Part of a small language model's weights.
Size: vocabulary 775, 17M parameters.
Architecture: LayerNorm before each block, learned positions, biases, tied embeddings, normalized queries and keys.
Training: a variant of Muon for these matrices, 253M tokens, 7709 steps.
MLP neurons of a small language model. Each row is named by its layer, matrix (up: input weights; down: output weights) and neuron, and shows model dimensions 16-207. Each number is 128 + 24 x the weight over its row's rms, rounded and kept within 0 to 255. Numbers have three digits each.
After each neuron's rows, "fires after" lists the tokens most often just before its 100 highest values on Wikipedia text that the model never trained on.

L2.up500:120081120093134136159116106119120123159130143138135124126104154103157146099147141176135112171139148140127111123110117170107091116112133136121139136100121113142121071143136134086102195101106125141150120138172111125197113128155120136145142090192179168148105109136135152140108156141085129143122149120120133093115140104117112117107113120114100150137128087103124127095143124087149081115135139102138163130167106125123082180131117161111119172092092107113128154117154124082129094152141159132147129121130119126085112158120167116103164198164076109132138154128118110154094120156173113128
L2.down500:147169110123161145138117087110135160194119162160168135170122118106099110117137121140095130160133128138170078116091103144094141126092130156115122117139134130096106116117083164115128196089115083079128161129105138111123100112146123131149145120135150161136099149152147151129075183130107169116065156115146111117107139135126093143149097162134087144150129108118160138121125105145146065163087169103116118108165098129140121122128123180110105145133095134082132111129142148107137126133138166115144112096091123109095153125132167188136141185158108119136106180140122116124126124110139141115
fires after: " an", " a", " A", "A"

L4.up872:144117119153144147142115089083137130131195127150108143121135131128160129115111088145132122176127137067120150135148144147139175124159088124133122129101130138188139114138148151088170122170137099138125062110140088105127130127088126103146096119114135137124162127111106122146175102156142099094169126126122164186084118114141148111142099169141106152146163114139097172122115125134106183114126100143135123154128130154091120129113120135142125110104146153152135158109158139092098133122117091142136157123126106125173129122103136097127128127146152116125137108145114126165112126146151169125
L4.down872:140120153169122173120150141105134154119163127130075142160137120116060136145151102119142151147121099105144136094171130162128123159119114131108126081120106156156116119162132131097117142120167119147124107111105122135143151098115130137100147101170116117123137103130080148114114119107140127113146134131127148092150108110107165164128112134135067120146135137084092142144112185123074129150115077084115127143135160116129151137147144151119112098141120123114144119145114119085135108128092121106156134109126110099120123139132172066113181131162098161171126131162112127171154151161162128093
fires after: " R", " th", " tr", " r", "r", " L"

L4.up350:121109111139124150119126119096135106109120127075130128136142127134126149131136106115136106160070137099189113124108110109103180129152121161117121084123131177159127137124125118142129121101123144108108124116143158147119168101116121104145164137121121122162104107114124160124151138116103075078177117112069154154155183167111119160098152152138142135108188117172078109145170122153121100108142123147140113126163183123191188137140129161123094143134134112115154103151132166116122118165134120144158129144161112116109125140145095146088119151141114114114110137117149127119132139109095119104
L4.down350:141144138125110140145113135100133102086151136136124136145093146175160166147137093120144114159139123104166130126114183143086141151135130140116106140158131161143127128131143102119138093124098134125092148173133135167125139142116122094181083099134101153121121127127149132134140105077117098084152121129048163145179103143078106106137154124127155110153109133122112095094108115089120142184159064170132107112108155107131119105164108154106144117103143133111096140128154133078142122143150042144129129108138131141117125171075142122131107128128141088183123133127153118137130157118107100122
fires after: "og", "ag", "our", "ig", "et", "ak"

L5.up394:133184103108088131126128073120180122125109104155119113090108150085142088120154114125101123152143151136156110104077133118122152130123163140157112098156157134105115162098145155170115113141119135143152167135109125148099138109165123092106157138137132146096168113121116140089153079149139138107117108129116121123137092125117138147149153154126112157144124107121107125158157111116131152154158140174123117090104159098124146150148164136116165066103156164124100130173146147153140141131073131123130120109140113090133136132091119111150152109157112151117124158152098117139118138092158115136
L5.down394:180111095139127104085136098109147134098093116144133138117109120116156144062162145141153103138136120133101126121110153113114102131156143162167142128138088109100108110126151122147130145107112143107165126180166079143133135152136189129132123121116187113144129125137111142139136124084155119139139138148122131162124137111095155143162104104134138165129116133129121133120126134090146110107144091138123094049122173130114168155132151116117128085194104117123172142114087106141124107165095137147153128099166115077142118096157155113181134147127160082153119142103125151113119104115147131116
fires after: "ul", "ag", "a", "ur", " a", " A"

L4.up927:131168097175108133113111104124144102122082140116133164111128133105084142139121127124163123129121105155127107135144147117116119117134107129116123113149107136139126143171087153069117139135165140151141116184123136102133121124188112129156126155121125109170139096110140097132104139123121096120112141117123137113114129125114127115105165106125108145112149145156143126120136109198095099154125121154126124137141129152155099144129098115128121170128109165141147119116140120106112123100145102132129129161145059102156110133101136095109113084150116131155122103144126145139147113102119116129
L4.down927:118137095144134139138099157143128140142183131086164166157120114127079114093152137145102101092158113131097103102135097127110121098151121127113156123093112093094125141126125128137115136130142122121153051144147120082123115125095126107147101130105155150096138110125143122166121119116141163122116107118144144157128161136094093145159076133128151141133131103148075105113112109083095146138163164157149109120127065095149089134120109098154147143175114143171154138127134080085163129126061106138115127155131152133136137151161123108186110116112116131129142124121105124147158123114128175160
fires after: " r", "ro", "up", "ct", "l", " pro"

L4.up85:077135144122128135100164150102094098136131132131200111143162145132114145111148105116084133112138130145110149128176111093128080157078140149134163120154167144080143126095142147119076113088175150117062167140153124114137103148105143127135175141125121148104115102152146122165125115142110101138137110119092117132089109157160174142117122095118123143109137127106143115123152153145102154140152140118092111118134126162150162121103130144151109138149143128126100153170119147138148129130129074132110159114134136146135121092150138116116116094091136168098061106101141146124165145095163126105
L4.down85:133143163134112104126164123096130146151122126144125151145101162139116113131146127086137110095128143105157117110124127090065146106133134154133133122145090114108128145148127110104147164147119133146130134069125098145117122124119159096160089162089125128130204150189130147116096128156144135098146108127147162145144119116087098124180144126179122130156109154123149126138140122095102126150117155161147140120161138091102093147117115107111107119122108138108136140130152140131140142136163088122132100117091127160110115120086101110135088132130157133153193135069111115119139118092106175128
fires after: "ro", " Le", "l", "ru", "el"

L4.up374:137149149167137131137147091106130128140169082115165125130137105081106128107126088153063088110124154110119122109135096186149100151167096132130152125089123123196130126108158147098119123096096083150099162125108098135156146162136131111167121175106142075096120126129113153152117127131138087129115134115122127136147142123155115114147134116161095147165159143120082138136096140154124132103113099120103110135147138109101170137120124089144094116108095166141148119151146125095119159120131119105140123118159145123150177117124120141096112115102124142127156132157144137138144127137104165136
L4.down374:128084123110106148114140150144121162127145151135125157131109091140115126167060152147083120108153124149141114159152148150092136102126143159136124112126147136148090167156108153102119136125145138151105151116097139119126097117145104073121118101144096137104110158159120144092169159136144078119112143125091158107189159115147100118110108130129146124117141131103104093091130146134107106063123121109132110132143135110114098156153111154114126084158112088125178125147146109179143178145094135127103134165140134133066133138133106150103137140109058062154107153120147142123131129151115139143
fires after: " re", " Ch", " Re", " K", " V", " J"

L8.up409:122087089119117141153109124149147126116151149114090143100115060076141070117120124129120137138109178094143066145160118090132089140157130128163082128126130122132094173148178092124091101153101127106111111157140081116129115185168145164122130129138081145121118131097134120139153116127108106143146094123141118152164128098102103130165168147145142128123160151126114158156133145107123153133128151142125135094088152109132113145158133113165138091165115148095101136113144170139152115116110110099133141125164138067120154111148107105094134120121069140164141112142138117105144141124139147140
L8.down409:145099151101108090174145155127153141148148165157111149117121128159123152132133139092111083131172107144072152108132180144112114096137116163106146118155133142108139116108092147156161131123116129144108090153100159115141118132111172118140128128129140113111135130134124141115107097145151112140111112156140138109139132114129195143138120100161132100098075119195126088123132103092145114138140112119148119153149154122117152137091123117086112128138119127160106153124145096149123122163118148167107131073146100160091082129117133134097096157167158100110123180116117117129150136145166155159
fires after: "v", " b", "ag", " ", " l", " a"

L2.up939:140099120103152152147177139078136123147156128145136132140121143131154145099146082124086177092110180155117119169177114106110103154140125124117125178154131169157097100164093150099131129116100152112132140122172096151159099097142142106172116144182141134114128153099134129166117123158080080108129131143155078105125135112147053124130135107148128108135106138068122133135128108131161104135101132132129112110156131105111145155113157129114152117095129122103120136099124138165115099115186111123189113130137136130146139169138152144139126103088127133108131140115073114105095122109146115186
L2.down939:121195143149115119152098132133132131129125099113164108117143166137113159179140142133130118139097147127112106148183134113138107165123125077127141137098102110136136142130105138122111083095142109105151129095112137108139117067117111144121095173116120139125145131100160130107124125151078125162131104148143103133155155121170094157123139105142158128158142171119153136126142112105180087164117147110100107110148133097135134141116160159118099116115140115133140076123133142147136120133131127142119131126109176098097119177093150160132073118147155160148134133123167167166122101106099173108
fires after: " A", " pr", " O", " S", " an", " com"

L6.up311:133077124142127147126192138132134151112174177175150094126122123123101128131121107128125119162130097180102126097128148101144145180134095138121077119137141105092123167145152109121144104094089114121154084145096154114086100138123141119118107107150099140098138130141167144128109142127146122132089125116116092173136119126114160111114153088138158101117151108143103083116129117081160146110114108109088115165108105130101147152134111110109133095172126122178119104103118126135145108102149134142116122116120109173123151100115130152090147174153157120130147150145134132131065152127096112107
L6.down311:137126083086138128110184118106196111115141118160143177127136154181110114129139124133112119135161142120139132145159057138170139129126140115153147122122124165162161150114144155120128113137173102189104130144111150126136147154107164112142139147124121126143117117142144146172100120121135116135124140148151109106092115119164137130149107109136184147165118129178125130126140102156134108110107095097087130126094125151131124120109130124107125120107103095150184100114127127111164128110141097133132138152102113142136079115110105113104126113123133150104133138124074124127098172140144123110
fires after: " |", " ", ";", "2", "5", "6"

L4.up47:167135098130153184123111098126165148090115112141117082100113174125142141154142121162140180146120159120170068112154096130145109110137128140135115116132085163117147130118101170142106139129141060180090127137152150137098082121081104082140147136109117135133145117131131132100154151122120125123128194138167124135085141134126093121136143086123177122146122127137096163153153145133121114119145172109142185093090145160139103080118106157105118114146149146141127156104108124157106126119116130142155110097107151151125132096129143108145109083118157162124100109120148163146105153120145142142
L4.down47:098176115145155132133116146114120127152133132122115117133069161124165110136117156099148149157106112183144103154142092107110125097118108144157146157135128169148118130119165077173125126150081173127119141130093165108110101084142145119111162148096134125115102131086129104112132123105091119129132139165139108161149159161096120122088146121129102152106092104135101117149139121112188114112170143138072133131108103141119121102097093155094141148147146134112150173131111138130123141176120106116146184111088121132090142151139129138147110098116102115098093158121140125120115125083088170117
fires after: "o", " A", "he", "c", "er", " N"

L4.up865:114168120127178161125126107125124112122159109088152152165115139137134112103155119103148142118150123130122150105145127115123139121134104163116123131107154096121143115100115148096104127085116129075077110142129087144081119125100113142162193145111164135136096120142083128091107125172149103069147157137075154145092151145127111143176133145133139162113088125145123179183129141155148122153135139139116163179132113113152143139107162155120124105119129121143140116087115113145141103112123125109126164127166140113144150175133140096134130124131103169122093148115118138138110133118122119128
L4.down865:121129088103118181125163108133117153105142132142074128106113102110089122176117157125174122090131150121150142108100099104123065074132131123122138126154058152136125096132143134141153089174125126098132134133101137110115153148128138174073134152139118126155125176150173104111159136144147139136127085126104114140128108145146130088145138126105139134196152105147132096128116099122145118150156129165106107128151118088136154127121135108165128116154110129134107143162072125102104120150095144119134116159168162145118136110127111150132130109181148102127144141147152093119156120117095117128
fires after: " h", "s", "ib", "g", " H", "h"

L5.up233:139135100134116068137117115112078094119165191113131088126120111119156157100121144159152132186136102108070122166113101140121120141131131117100133114140119136138183157163120123115131139109096098121119144110110121124107139118128112148122152082101115106071178138071168101159149056154131171160127167128114103164113130128120115111115122099110130108194161087124121114148146142133166107144090128149076101112116164113122131121142131141163109133112154107108123142144140092107150109152134124112118165114136153106105109171127140131111115138149127101146133144108135117137116102109111137104
L5.down233:135159136147067144140103114085104139149099111136184157116163126152120136123129113114095119118113148121148110125149112142102164113146090080125157089098148085109121131127149113125124080129127155155132131118113144113114163150109146087132128104058132166079161125123118131107136129136108155164138137134134106127140153130129135139063105155105082150137116117154121046119162142138107111119125135147119125138111131120125127102125128150172159143097133155139105164085148147113136138130163193149172156108160131146115094140118124118128127172087115163114141123133147120113167131133141126146
fires after: "t", "m", "on", "r", "and"

L4.up529:167112105151104094131130146137133080114126142127148125171084158144150155163110128123153091143141142171142129126128111164114134131131126144174109133116151155141157136145142112178128131109126170144116132156157154134143126151135126116124087169129120120163131093076111138127092132152117130130168114092149118113131115132147100144140115087138188125146104109104136072144133123144110141156136111119086140132085141102141145092102110112141149148116180117118094161046110152176064137127143151093120113149106094128082149126121124112147097166140152162121125093161104155159128089109107152118
L4.down529:159120160118084124122156145111111092079076099132166132161097134130129128132116178080134162133162106160107123145116142152127112145096118132087144131130074119142126114118161118148153143137130162127113121145157147153167136143128134074081108076090121090108139115102126082136103146125081107167141117110122170112141106097113095141112121157150097149135133111106131123148122128151123146121111154103088100126111089127135120172120145124152113172136157161107123122164156154107173110117152131172178143124128112149113132161100114119137104141121144127141140128130141142112116123143127130147
fires after: "e", " s", " N", " S", "iss", " e"

L11.up369:115139162179124171145103145109138101156083148114122153165077120159123108130109133130130115138137099106173136118112136162156117146128087133129156129107108144110123128143076159096135118123121114099133126100155169147124134137095087133132117146157138134154117122123155126114136104150147154152118121090131142139122180126162133124048088164133091089135134153169125121064051146166136099139138147151112159095126108114134160134095135111124128094114124118099160134124178102128152146113140135102105131131117107147130114118138132154138123089119131118130112115139096131146135135109149135115
L11.down369:082109169174148111150130126132133089130111127163091128117118138113120126123091145089126117119146095114128119126120123127123152114099124149135109133117155151108159133159161100136119127160137117096109144071119065129148145102137111167142160184136150127130136133095136163111117069193093154164111145092115155142108171152108140144140112124143135108111156120141155148129134147125143110134145164106125141131134106089113150116125150153127195120111138124159127153132133068118148116108109107144099123079080111097138128166127119074149125129140136104159080134098144120132160163110123117169
fires after: " at", " B", " b", "b", " st"

L5.up542:124135119118144137110144141112145151110097145099177128173136164143118131112131151113135106166158131135165128121170154145132092116138085072132173121112127097179132063152113159137125181104087148134095145115133142092136105111163145107130103153159157126153094147135134117145143128155108119113139135124134122141084131118138137114118123126066142101101158100098124128076136134137123099183104155100176169162109108126170125134128126110173102122113112111151106134093152162092174083144112136143154110124060103143118142144135131179145112142138101127094107204104106151111116135130137155116
L5.down542:119117132138148147178105130092108144130120102143131178139143123102132127141146147140148172150095118143175106181112114126121136153089147145161154101157139127073098136129073103068098125131148095134113114142124150155125126115127137127147150100136110178138100155125135131130076150120085172109115122133105123136157164093120124160121085138101059137145148136136112121105122113115129096132161160102118142145142109104134096109073115140113144142124140096088142086162125150112112143145116129127137103106082135134128119115140162150146156157142145096146098111135075119140147162099116098132
fires after: " a", " A", " an", " New", " U", " T"

L18.up486:070148139141116147170135125106122116143125139105097156122145171154161120147138124155098118197149141156137112069133102128112111119126107115129122132138126095136092138099130143137134139098118092103181102127104155126133137138144105110163084125100122152136090118119137121149143118164109151138100131135133103130103153165123147124117154130071131095164079096095139179115170100123115116147134101103071121099149129133158088110115117129161156114147141108138138157107136097130172142094149149081131148124106134125186109112119121123180117139156090136106167119137111102178108112114130130119
L18.down486:155093121112146117100090174172117139158155124174155109124158113130154121131107170090154156133144101101076141122123113128137126089111162130095125142124125143105156118161159121082128143161109173143130135138122092137127079172081121157104125138091134094158112141114131111091107133139135120144155143137125129111150120145108174173136163107143089170136160142157111154141116097119127145138083121050147139128108146165133129139129116163134149138111113122134149097133081068169148096150088109173172117136124121094154157112111162142164094104101107117136139119134163126111166133138161070095
fires after: " a", " ", " the", " |", " of"

L5.up696:100113129096145124141172103153165123094128115121145119147162093098150120089168109159107168112139133115116135106144081124147079091159092109106180113131138107133110094142116124113110132138129120079113153099079151134125144134135166115154098150143141126144152135157125108156111116081116120146150153139112153102097178174142124167141169130129107125117158095132136128105114063143082093167132110164096141111147137115147147101099139118134148178152111125119109121143099125127080128106126141138092119109126157120163147132126151140134118120131085175156150128107131117125139133136107107107
L5.down696:151111148100090114100118157122161122137124156148131124118136145119149135096138131117079175127146121071149175122114111114109133078140125132104207101138109114142127154150129136128140136171090100075106124104146130151117111143146116171088088121145105153122137145142129097142116132123160117143145177117135133121123129122124089123094145099100131112137118118121107150148169105135076141146143119117106123152122151150103112108158083114144130092155138073079144160113119125116110129146135178126156136149116109160107148129124153169114130187114132123103144112121140049101058110146187107111
fires after: "s", " H", "H", " and", " h", " f"

L4.up850:144134122148132148120135112125141087097094137102154155141128145176105136148115114120096134119132134151136112114174112124126155115137157096131118155097064123132125114106101143142184144132130092108137130137133119104116125107149144115157119154123159103123098132088135152123093142156141116141086133101114114108122082111167085116133121141143152158140126142133118119144145162154124160090133154109071123127159138138150166107119145118105100086155146151153066097083130131153127139092135123150156120129113117113149137093167131121129089134137130128131125068147144185113127093125133139134
L4.down850:141129127127121127160093099135163121119120109158094097137129185141126132112130148115172163136141118165162120150128156083130110130127140151114123100081146112119101159139095118155099116138123130091144116126131136144148109132184113132198177117126161171127127126147086143072117112118116119127168092118124156098090113122152117150120125150194120132151169086156115148090130109142149124130124152130099127134141116087109155101153146143118066112115146126091167135157130128146138133141127131119134107124096079078116125168127096136173123096088111130154135150103099137120127106104123156117
fires after: " Le", "e", "ue", "ing", " N", "o"

L5.up776:148130141110125101091158139180081169108146083068153084119152155148113088165178074097150122140114138169139136098112090127135129116142139163147116131147167118131080120130143121141064130148122111130111096139115125139105132093121116117167133139120165114133160144114134086103095122102121102098171108122131158168138142127109120059182123158125118130091081129125128108140146151132136144158152176071134181189088153139087114153142127115126111109121117179088165122145130121136129086090133136152129150124135111126147121131113140115125146115149147125139114109129123089147135136152091102109
L5.down776:138158116114059155163120134098155081127107133147092139112127105132134127100125161118056152118108150075127129134176158059139159123147107095128132107159139133093155169136123134144132120102165142124170146130120136137124106171109111127107126119137109132135150122155129159115140130145148157157129164170146098091099128112178132120110130147136127136121174108111099154121131115139124104098119113181152114089147096148146107124147139156129135145172125091125120120175115152127127125147114103136088103127106110122104153112150113128071102141147143122129145131096124128125129148134171153139
fires after: " re", "h", " h", "el", "ur"

L5.up680:115110134130125097130108115124138100154157077123091137121138130155111117186138107139091135109104159121138117097159148161107165107140109133130155138128131097138162145089125132084119107134106158142128138117111071166144093107140166128117153137166091099087133166154177086108115134139144135121142140096069162118117095130150148139147138115107131114094139172096097152107123142127102137144142149152109151124196123118158093115128153176054168131118131110142142101103149132171171161108126132128136105140159064101117105144155154131096144103143154132130158128107086077127123104135120141095
L5.down680:139114087111135143134118106151116138113140124156117100103087122120145120131104132136121140100128133125127164166125092075121130105117161132150125148164135128097128100101158125168095156087144129141096143148118112087177102113107157150136120116089151122114116112143085130139136085119148108102136147121143134109112074114135118127079116107169075143098151115146148164146148121146169132138113079084145125122095044115136127144107186131126131182117156166126106133130133157122144126077111122144185117085168156156154111171114142119152149078109160125123148111174129129141118134118173144146
fires after: " w", "4", " G", "oc", " n"

L2.up746:112122149086113098142157158109171160134116123081095149169129173153165144128138071131069149137168109149137118116153120140126098139144162144162126178087114122151137134163079151126138108118157109054110115112136124148137113105137126125160190115162115123117125139093147166129067147148170164147148111134126139133163105118146156150102115140126172127114144088125105142124155118136104115114130164141160156144074137143119143123105127115099134121098096153120112143089138138152106134139113127121107121109149122129140140140154110117086177067129171126133100117151113138086104111090173167100
L2.down746:120117167148149137104089125128117104109099139092139119160151163135092150118136108096101104097117094092119149115110126147134124136137150143099122124086128108158138116178113141083133139121121129113107173145125121132140115132130113158113178146138147127156112182077142095104141104120153156192139124099090168104151144154121131131188125125140141120121093152139132114149161166130093131132109126122145146134123115132097116159146169124104172107157135136156151117122136109151124144118081125094129099150137130123178116174082111135118134102144092092130151119143159120083159139153104132140
fires after: " St", "ist", " b", " st", " It", "st"

L6.up58:109148121134110078145149126139127137112141140139105096153080109120132149140151158090140141130144156147144111148154112135133165097091120132137126135115152144119102103067143132093121121131114128155096119108129121106082105121095149134117094081120108142152154144147124176140158128136151112175171137117120135121114118104087109149124175122141129190120098129117114128155162104125126120145127160109136146152094113111143160129116115167126153113124186142182157148129143110096131173140126152096129136139130127071137105068130124132075132122147114143169171121154128135102070124112106167107
L6.down58:105158112169111140148120115099134175135146123129133177115091117109145131149114129071154102123169120102104150139107144078084104128100138096121134137106137085118122134124141135118124080091115133104113160140145135098136133084112085150092136148124145108103118160107157125156153105168162153174108126133141164151079141130108141169123143170166127128081112126135099120142116147131137162110145112111162120118159152156122138140093186103127081109163117119114157137117161153119110131116137131118121090123128133143149143137162150121113124106095115153146130119141111144135058112164111139097
fires after: "es", "er", "it", "ubl", "S", "en"

L18.up186:116156096110085142181173070124113102140116103129086173151108147148122123148092142136136177100141127106148087083143113155120090105128089123176152156156147110138074136153105174130130119128105077131100111081140089132136133118099127064157106123142146095156115123102090133106171098133144119084150115112150082139157116135183115137165132115136119125167149133149150148114097094132161127152123106120097124147133147134129120128158160170110128109170132134132155136143102132092153179120173109134154115120115086148113132123136147184097128090125136114132102092112123132169138121124152111134
L18.down186:125110169149129117122145127147095159117100152121137170149127119142113108080124126140130152122121129113130064081128120161151102107148132145141154118159116147141135104135070154137152107170101165158101133150079127147169104107124162170133115125116135129124172135148099124129164146105139136120121073126111165122134108124166126086072109131111146114154105164086140100105121093126083154117150121118107122144128107112127139137175127166152140117174093100162135141122137166123134137119158145088131143120177142100137180117142096148087171155112114149143091152126135095156133135089126106147
fires after: " re", " F", " and", " to", " Re", "t"

L5.up347:100114152144134111161120097129133075122114090144095127146146110103150099123111119125113151175168136134099134099092142139132113097150104101143132130159175149144096152157169161137115120131088109115189120129109108142117088096181139097160140112123138122135167123099113140162115136137108174116188123104117154128142086110138107165131109148106143107149138113108116130115116133105087108134107128116118082132128148107091127109117144097145125100114168183161128136179120128145113122148141138148144148106147138137092112107119141125167134127120096159103104094143143078090145121110098107132
L5.down347:117176122138103147103146085127130088157104087197102134110144101067157112107146119118108085132159103117142108098110113145172119108111155125146141120117103127114123143118153124143156105103136159091117136119111104115129121061131121128149160120145126138098105167109110120122102152112120131102138130160097106177160095158153120142167148088110163097147090159161124150171175133091105155154125128136139096090136155173095128151126181141104162143118121112186147155160089165125128105078100144167108132141131141134080111119109161123163108106150122151113151136132109145097127168134130122151
fires after: "e", "a", " A", " to", " a"

L4.up574:111140141127161145170150112134103125099137105123142161170136066100128139115110144158139117138128135135177114122144117082117136128107125117135151135172138148154127112126136191102124145162158094136103125130134090154139071129089146111161142085128159145126115083106092130165135096112180135089138132133129132151127131138102091117133107116103111170162136150117112112108108159105098180099086143134110102127136127113133113108113131130130138129116139134146171141125170154167133170107119134116134097132161135142096155107167120090084149127128144104151135075144125176148183086109138146146
L4.down574:094132135123129132125098107094082093149154144110126086114129148101077121091140132141139138143124096117082125086167110138140114164170132112142167100108122143129122072155131163143115118107142073107121112138120157101132107110091118150114112094158156142128130119100126136155148137147136125137149132154160168115128177156121096096181085167120113160210135095124093105148101170120147154115138113171123107142151122162090115161122157153112111111098127092100133098125190131128140134117096137136092123105164097123119115128114172128135122138102118149138159148140115137163142120100162124112
fires after: " re", " r", " f", " Re", " R", " be"

L5.up403:125131140107153136115129135108139119109131149111123129157133130113152133090181121157105130169138134177123146099117144158141106099130149083142129127179141109092143101136121139101117190120065121122091113130091132093182139142139104131144121121145150105123077139111121095131107152116081143133147151089088135170103133102129134116175095136127126094134095177115122146094110123124124036115106143078148165130088099108095112115125093130143131156113126125158140126133138118129159115153137118145145137088092144126156137122138191145123158157163105135166138145127173149146110115158167133110
L5.down403:116155146098114123147130110130089126104130121177168137140069141062128144113164112120106140125134127114161108109102153113106127145081127149156126126145156120077111120137099138089151153128101083117114152115111115115154093131115158161141113133136131122159102174114131106127127134136090173138121175120118145152117156084096118156147103128130128108124130130156116187121132081101136060131169157105119116138148130125126141152100123130124123143153100073122134153114165152104087114155143157122143109117106100119145105121143135151142159124156092131140122145126130070114183090101142119168
fires after: " a", " he", " He", " A", "ar", " h"

L5.up332:140108134159130107166142141173167113134115098132163100110133179179168122139176152113124106129120084130174131117147114152130167130096106135148145135101116129115091128138127174139145144128110131166103143081100098131135113107108106151158122149108116116126135103139126139140100148125139113108165165177098145162094103135092113149151100127104166107142125120117119125118186098157080096120121152148131134135099155136136103133121123093090122163132085145154127138118126105092164105139156157132137138092101134117157156176136106125097112144124094118076126119127158127152133156101122148125
L5.down332:125132128131136153136107114083132140090130128121101147147102174141152138122149056130169177163128134132155076184088114113100126099121116170101136136169113130155121170118123106114081143133123099133103075178127188176146082122149113099074099128128113092122138110123147125144132128112138090116156137103131146130121119113121145129179124120116114128157137110139172102160120114091117152155184102143112106120144120184135156120134131085155142113133138108124146117146148136095132143091114155101101151155104104155138105094126125163147098161118090134160126109165085130132173174114127119130
fires after: "ak", "et", "u", "re", "A", "o"

L6.up733:126127149092147119166158135079090129145159143112096143103057104115094105148177134185129124118146175141117077123092168090109112123119130093122120097113105081127131119108197116143170126089110116099080110125070102109147144122153121119105122115149131151131092116142179133139159150115141174156140139126082106152148084099108123145132131125131117136138113173134098174117129128143141172131142150135118091167118106166133102159135135081137155109160124138131110127103142122114098144118133128141125148134179127147122107143151102121116086117145105164142157174127116124140094138119133095135
L6.down733:146099083151145150114108155154126121141089075190140129142167132096125122164091121125155144115138137091127153164141070133158147099133143136115126120137132142127094117117102139123107114177090141156108129182139180166137104143105118138153111120113110174159147136117135142100089141117146096120122119167130113091114109121125139136198135125130126137095153091159168105124138126108126104108145157144144147099186127118130132115128120148102095136134083137129121103106109107134162075114156175104140150146075118102125144105078134123100088179141127090109128118166127155112142135112093141140
fires after: " ", " (", " |", "A", "'"

L6.up543:128131133113133108084153124121148124112111115155160164144132095108082141113097145147130131127117083125146124120139163118156141138132113116114142113095128083088109129116127122113113120078180163164105097137193156149157121113117101089119120110116122132092107090162124157141164156142140117109142096121146165132135099158131143152135114127109088110127119108090126108101114137175121144123104133172115134136130142110147119136172114177140140160123097084163117153118108136129104121155132111128130129142130171117171142090103151075062125046153126164116135089107143151148140147112119123073
L6.down543:122158094144112139122108090160136114168132168083112128175078172105111126140146115164141112138129152085152151145147124131123098102146091102083143141089114101054091138115094095111104158122136127141111138102110092142123141154083128117132133137143100147126144115173131116120153111139159102201166085149112126106152128102134107157172115106092150169144124099112126072141136112150170154129147103111148108144125129053140093155156138150114080110182124156124100091134159140141167118170107140154127148127084126128102139114140097133124120129136132123127132115164105127159126139133117148093
fires after: " Pro", " R", " pro", "ig", " C", " r"

L8.up6:133065163088106136138141120058075118162149141157129192077120148170131105095090084144108116131140124124106080121128133095126149158152119135119108118161117128162095091114153125133164152123123131144148135116137132117141125185135169151134129138153086121136140135134144107125101145157116139167130128103146108146149181139112116160141101147120122095109161099156115132109107157117119141166149120169129109129090141132128093122156138132160127153167096112088116114119104103099118083126155124107149134141124154109108160134132117148108127129150140134089131128120119179127134102105136140133
L8.down6:128149122157130144104083118143106125212119120140085160168118124145071154110164123125096136131136115160086143110114125131153144135141121134145159111158115122204151131093130099132126065151137126132112140142111167129128185165156107101145141138141119116142149108197112152115097095116134104127112094118111130074137077153142137130130144105156123141094127154147148104114111122158176088086120112150089137105168159113058142114109161163117139130129106119142132088166131124130153131121114130107120098115150149143127124134166129146115080124109099120141146117145144167108134143165095154148
fires after: " |", " ", "2"

L4.up523:122155109137138142114109115155090161099151141151084112114114102116179133156087155126144161148128143095162113134164144124140182101092135088126089139099107157136116112089178170121119088112127097151090170150085144095141165147116127104173138117132124169131111163141147111152109122137128163145128105128118177159122143134105108145145165124122143132105157130106113121159127173077169102149114176133136143156117123112110109115140135147122136122131139100116162121131095150093145087098106145129120108126164105112117112116108156116107148111090119189116133104102123122081110127143110139141
L4.down523:100090135125114104116119154136176179136163130113103123129090151137150139110115141122091103115153139129160116165188142126121133105121139098128106121132152114115119124122173144166176139109143083129106136148118149158145166111144102078062099149141129112125141142136166122151146102105140138138109101141119148138115138100158111136089116151094109139099145155127125104176154140087122115098088131063141056135109169139128154119107122141139093137146130152085131119132152100084107150111159106113151146117096154148116114087157167150153166143142183118139151116097144117148147151134147107157
fires after: "er", " L", "en", " B", "oll"